Part of a small language model's weights: 6 heads of 32 (1 for keys and values), 5.27M parameters.
MLP neurons of a small language model. Each row is named by its layer, matrix (gate and up: input weights; down: output weights) and neuron, and shows model dimensions 32-127. Each number is 128 + 24 x the weight over its row's rms, rounded and kept within 0 to 255. Numbers have three digits each. A neuron's up and down rows have the sign that makes its largest values positive.
After each neuron's rows, "fires in" lists the words (lower case) most often at its 100 highest values on Wikipedia text that the model never trained on; "fires on" lists the tokens most often at its 100 highest values on Wikipedia text that the model never trained on. A number after a token or word is its count.

L2.gate258:124120114153177137148085110128091147122161110130168138143126127141159101088129121124142151144118087082094112114109148146141123111153144146111107126130131143146106140149156134147104105153098130120137145135107108133126157143151145119141155113105135106116118153129145125119178123123154113097
L2.up258:097119139112103159104061138120103144134124117098108176116144113144122131134133141119186139125142132120139136088125168115133108156109087134098115158187164117144111125080121089118119085169112152134121183155126143119177133143112135128149154149161171103134118131100122150141123131150113140085
L2.down258:135151144154166170148135100111126106147123094134107140132144119127116132146079120150139174088122181128115136146122132128130150173094103093141125148142141128162130134129108134107147137130136073165134150107175144143124138134153133145127163130103165071132094143105133128179113163176183140096
fires in: "had" 27, "that" 16, "has" 13, "is" 7, "was" 5
fires on: " had" 27, " that" 16, " has" 13, " not" 10, " is" 7, " was" 5

L2.gate43:083086128174119082137098145162095129154113097122140133120106151136169102111140151124120167083140169112134137137144132158129152161165170140127137154154116150150166155107093145157135106106090138156150126095133077160117116102103112135124121114152125163122129135129132146137124109162067145088
L2.up43:125151110132145130142167170114076110122117131144160180142143123186100145133123135135158107180131136090132126157171131127132124133120099145160082130113080138099105097142131084117159098119138110097089167118128097129137102145150124132132123113178127110103135119091124159160127105132136142148
L2.down43:085134102160108130129114113138081113158161125112133128078115132129151067113137142159103173084123125117135132102159114159111151125114180140113154140168100138118166136094125146161139099112090105133133114115126098157116131110081137181095103095126153176117122155137150108097151135157112132117
fires in: "his" 41, "other" 11, "heavy" 5, "he" 5, "hearing" 4
fires on: " his" 41, " he" 27, " other" 13, " national" 4

L5.gate379:132143119115136138144123094137134078109138105152122137112084078120156157097092142104146152129160134115127122139144144121121143111096128104073133161106144125146120170120121111145108125137122094120113131110158122161108118152166099084148166108150145128126176114136140099119110096131164151137
L5.up379:147166127108134092149115144137083139142145127122135188132141125131109123107111169134128099132147104132041160113118114143097131155131082137168108155145154138118176117066120139068196146149113130101123127115118111090115133086133114158121137139132109158165130119095139073120092130109125120095
L5.down379:138128116123111118151105099157107146123134117158138124117151107135090136149126118099147117134136160131110083127101131127121133136108123163184107149135153112138159102071151145110164136134177112137117141122105140117121134108073132186106149127123157103154137106113138126126121168096136109109
fires in: "had" 33, "has" 13, "00" 12, "will" 8, "can" 7, "view" 5
fires on: " had" 34, ":00" 13, " has" 13, " will" 8, " can" 7, " view" 6

L6.gate99:110150138115119112114093153132122150139137163126130120135107104127145126156125182104135134110113088122144093165122104120098100179078122144080124084152119065149198123145092127142077143160152118133151118126157109119129135152109155073161111152142105097147116103110119106087138127100105140164
L6.up99:123101149146132145136088140154106115156161136132115131150116142079116178137122123093191137099144133127079120127087126126150174166104146146097143111155126084069139109164119112140121140115138098202144129149127129111138132113127140108108163156173107128143117111109117143115130120124133133171
L6.down99:123110113131115105076145121151139144112190132095134104144083138138132109143120150129133129099162112115132151151151083175094124107173093118110083142152125138147207113191134092148132100128098123164100140140080150124069116113118165137162151121102150126128114175105109085148167093127119123130
fires in: "with" 26, "by" 18, "against" 10, "on" 8, "of" 7
fires on: " with" 27, " by" 18, " against" 10, " on" 8, " of" 7, "st" 5

L6.gate375:116158128146096124145104149111133109102142128143126123139133085120159134134181128118124140157167128103146127161115086168105085137098153160105107113118110139155094097095103146090115154127099107182157193119107163104141118125106160113116137181092127144116118107154139156111098114141163124134
L6.up375:101122134087127204117114122146129091136119132172136108117082108150165106133127148140156145117146126096139080106126183120158149131123144142127120163120081114117148127109104107121136142173101139164087185153119112136126130068094143156136109160105145100100130121137119118155083148127150142173
L6.down375:106130149131103133143080097135150126069129165117112163164122120156156144139186175135152104126128148150154104138114102129115110136143137140052163122087202099161149116118148091121112134112135117126131098110168064115134147106128092097132154096124130114091109110114104123158110132143137123101
fires in: "the" 23, "his" 9, "second" 7, "first" 6, "years" 6, "eldest" 4
fires on: " the" 22, " his" 8, " second" 7, " first" 6, " years" 6, " b" 5

L3.gate365:128145130111160096127154144116141189126134137150145162143123090174137148145130128132105127153180053182174133135122132146131148151097086157133120148150120146143167111068161151137132122157129130117088109101112121118111124130158124130138168167126109095133147136106134101161141102129121149152
L3.up365:126148168136169086147153102128121147149142156112130169132131111145094154151147170145114140170151058150141120149117145109161150127114098138129166149147099150117156120100152135138120123154129112112109157127155122159131168151164137144104142167152128140114168180131110081204118139164133169152
L3.down365:137147120141139155153148089104163123118149126083093104109117110122145112102122125113167086084094143102107118130088139090147149136132172140156115158116123101187144172148117130077100117151124161171130145160097166159146166144130115089089109138117167140114155136127109080133091138167137116079
fires in: "was" 14, "would" 13, "will" 9, "took" 9, "had" 8, "has" 7
fires on: " was" 14, " would" 13, " will" 9, " had" 9, " took" 9

L5.gate190:121089107160108093114123107083107127156140126164091118089102156144156145132100118132141117114143103088109137142139125133119159137139174137109142113118124149130133115099096136140122114134134152119125111167103104142128113151143090129133127098135085129138147105142131110127154096078136110094
L5.up190:128112133141144116120118125131117138138128119107141155133062139141123088071105174140082094147150154124161126100108132136138158118113127116118153132142134104137151091150141158161110116122134104138115062130099126137137111126097126151116099137156113116193069119091127150091126108141148118099
L5.down190:103156150137115135094143145134131131149175136145135135148124103177106127121107071108128116140117146106153120082144114128138116138196121158145084134135124103121164121153154145147099147163138142164130131127155125137094108096097139130110149097152173126138153107108120134111098110126139143146
fires in: "is" 28, "2" 12, "0" 8, "3" 6, "was" 6, "8" 6
fires on: " is" 29, ".2" 13, ".0" 8, ".3" 7, " was" 6, ".8" 6

L5.gate29:133103137150123122110119148096128137152136128172133159124122128094163160118109104089131151124195147118130136119155167138091139130138138133119120113131123183118114144135124106107104111132132113161090135112123134109136134153143156160115147141154105175092129128190125140146121111134137110142
L5.up29:139099141164164166164108093133160132109143162094127131127146094115139110098147131121109134112135148150101137106105120123159128140104125125125130132138151117155149125126116156120108124143137084114142122144122089122119130128086088125134159148131128103129119115101093158089075111091146129091
L5.down29:117114143150128152163152132081135140118110175124127150167163093116170120117105130101124089124077142134153142083142110167173126121161148112142142123139155146120147116101116098126134095158191106167155127119147090101112139148123160105102153122154129132136156141099100161095136120128116093122
fires in: "was" 30, "is" 13, "may" 12, "were" 8, "also" 7, "could" 5
fires on: " was" 30, " is" 13, " may" 12, " were" 8, " could" 7, " also" 7

L3.gate291:139118128154111143145090143118125117160144091141130154142105159139095135089102141111183151135136143111125091084123133143102163134127152142138091114187108162126146098117122128090129118124131123128110127107110100134169079110100135112112188098151153124132074104140139104156104099166096124109
L3.up291:136117122161124142152163126134095106182126143143134149166111157139055143119154081136157102148112118110122137157136129173163159114128130135151124159138154165122151109127143150130132144126127112075125168145139133120155090137137146118133146124134135140110121145165140130140129158143112120126
L3.down291:106093132124092146107094129150110105142130090111155124120171121170113146150137079126146139121087138099089130100136128126117125115112121118171147095125141105144119158103093121109128090161130132111075151115116151132144161100105188132143165081121149111158143096123117124113119116148160120146
fires in: "had" 35, "are" 11, "has" 6, "hand" 4
fires on: " had" 35, " are" 14, "and" 14, " par" 6, "ew" 6, " has" 6

L3.gate169:126186139148110107120140115131133143101123154103139117151102082123110136138106137143166119141143164144133122161100153121091128103144159121153146112104085104104146134154151149101125110095114116159110160139107115115171107091133101124148112157163188153109100106148142124146149147113095139113
L3.up169:164146151102151116119143139124065083112121119157119125164127089116129113118165118135137149148145143084132110115135094101117129129151156116143121140126156105120145069120124144151124105125110134114113159118102144117146127099131129139141103139143154135076118150076089173137105116093132104109
L3.down169:127113145123148133147138109130104135100105093176132128128146101106148144162152149136174107130107108105122142139118088119131146180104141164111132117134162126112145070145096133132119096131134146136130114147130125075137169136117095115134086180160137141154124129085126118139101120099093129081
fires in: "the" 96
fires on: " the" 95

L5.gate269:147126119127094150080109128142141124110128118151125129153150116144111131159167091087117177144103080117104119122112150125141147124119127131112144081119140090136106112126126153143103139130123133113140103141117135134150109155111122115131165082145087113119159110150116105128108107146119144184
L5.up269:135100135131147120155127172142139098129171141104118102105121112150118070149146082127143146147139107163112115143096152093093136143141084172125089117141147142143131125114094129115114151120115136150135149126124126094139146126118138138099131102147085126107099097115081136097093080119172167147
L5.down269:159128106120122140155086119108112118105077136102131150154079135102143155165170127109106141123132103137135100110129125116096059128125137154129129159137112123131140110119126183161127095153131110123125147111146168121124129102131129140159140114135147119200139145155095117134147177141159124129
fires in: "of" 56, "through" 9, "include" 9, "to" 8
fires on: " of" 56, " through" 9, " include" 9, " to" 8, "a" 4

L3.gate292:099148141141086178133139136144123150116131137148131120125094125117132115155130112154127188121138165109145092122160132098120125154130114133147101141140089101101111104141142189107149108151121116180133149094131127150154137085117133130144066088082150173121124110090127130124080146081159145122
L3.up292:102120075148106102108149111124125116131121135127120124134107115149097098146098168114135148139150164125135057120134123098113134149138124134145102091157147114080196129061174150126129171114121096172107134125128145108149122106115136181135080124116114150099132124124132157102143152104154144120
L3.down292:085153142133134118128142120134106079132144105079125096095097124105142086075129099143132091127092153122137132135141120142124166141065136140141128133118134116096118094151146160127154150156155111166139143172143100090138106130140099151138139166135126109139151130161105122129099137059127106096
fires in: "the" 72, "venezuela" 4, "vice" 4
fires on: " the" 73, "ene" 8, "ice" 4

L5.gate167:128147129098132133118145099111152125168107139146128104083158106143148145129094092115110137149154146146146104124151140151104134122121122075143150141141103115137143138148156096079141102160105134096125132144162141092144089229130111161163108134121127151143139204148146109123131128119123104096
L5.up167:143164166137165106115142091093158155102111121121165126150150147123114105137133103128121104149149142084109130129104092127114169089141118126092108130115137145141138125137112161108138108130117154133140086151113158154152141137109112136122101191135101135123120175138108126131144125100140086105
L5.down167:100132153149086094138146087119125123112119153128141109137150131158139102142126077122159126140135107144175117123136141114092128148191123089159130099146105117120185124143129131127140143177127148140137104136098147150115146194127075128138147117149077143132167171128113149104130125112116113132
fires in: "is" 38, "him" 13, "going" 4
fires on: " is" 38, " him" 13, "ing" 4

L4.gate314:140102176109112106133117151159152102109125160094133100148105148126108140168112117120136169076109088092107145144117094114096139123077119117159111106131135127116133145125101118172121114111135159104129111123154170155114114075178121129138132077125151168118155145118097110141116105079147174118
L4.up314:114060122148113181120132098130143118135089116123118077160105148093130159120148135122171134128107118122129129120140122097121152125121117151176130142134122096138112145096141119143130142095123158131088116153091176127150079093164076117119137087115133136138158142138103155111096136130104119120
L4.down314:126135086138115117118074163148128101148122098115097151118088126128111116120099107106093106125175107108109116077113166146102121101131126124068091146095094136179120058156110153134105111105159113129135082170107103103128133089155146133145138144151144138143104137170124151089117146128142142125
fires in: "as" 39, "of" 22, "to" 8, "especially" 4
fires on: " as" 39, " of" 22, " to" 8, "ly" 6, "ially" 4

L4.gate186:133153096117155121099158063154153089110113104129144081095123120126137115137100097154136088197120168160151116120166090110133146121120151142129116139124139136120184108126125147081129178104136103183154109095166124117117134129116115125119117136110127082126085122101156120125063128128073153107
L4.up186:116129126140132104107156098113150121099158142163099096128098145107173122119122082156117128141118119169117106154141097110108134141153151130117093162084083127116155078137161115086097115101125107143109087136146127113121134104118115099129099132119115098141094070135126126167067160133128136095
L4.down186:162096144128159129098154070138107151118112137140139115115108150100160148133118123144082116130119103145121115132149098130130143116162111171109101169137127110121142142134152118101110065128130123128175144133168156142173134162133101146132126138152104150177108123120087119101118172101092115101
fires in: "as" 42, "the" 13, "became" 10, "becoming" 8, "become" 8, "named" 6
fires on: " as" 43, " the" 13, " became" 10, "oming" 8, " become" 8, " named" 6

L2.gate213:168143107115100125136128108098154115134112137096173071132128146134126144172106084137147180149162132133157123159174162156121142135112126076118137206131113108096128113150115134126173127096116140170108141085068099129150105132096141180128136102126160154110105128138153102120105117140164163128
L2.up213:166114115118114126134104099084101172100134116113098104128125126118135119130085143132166120172188162100204131087116157134102142150156136110123137111110134142147082135117132133146125141155132136131134191169082109133128111111136137170124121106126165118121122162099104141144103135137138109156
L2.down213:137148103121146150102127104107089120156108138156157137112095113111142083154127141139135111095151096107094128113107120138131150199145151145166086139117087088159138087116134142117060113140132115159145136109126113146138148139102145129090118166127124089135108119132105131153096090104160146114
fires in: "the" 78, "a" 12
fires on: " the" 83, " a" 15

L4.gate46:163123115097138107106143145099119109164135135119119166117117063151142104114126156143106157172187102110102124168131137139089129129133162148112165110181143129130117109150117123107111125097115098118127101125147095135095148137141111111116131136163120129145086091147082085121147114125175121134
L4.up46:150103089111124123189157112122097177156113120150112147155080106136143134171121144100122145140119135131136162129103093142160126123156100117159126135148144141105093136144118114139114101093135140115166106130119114144082131136112138090160087134078085112139139114158127130110132104184115137160
L4.down46:092114102112098102139100145190159160130144122115154086107096115120132125131158119118102115109109092160147128158185097179131140125132127095087097113097147062114133126150134140180116140142176153108134129150110114116123115154126132146099096186126127119158114119114139141114136141133103120106
fires in: "on" 37, "by" 6, "500" 5, "20" 5
fires on: " on" 37, "00" 14, " 200" 6, " by" 6, "20" 5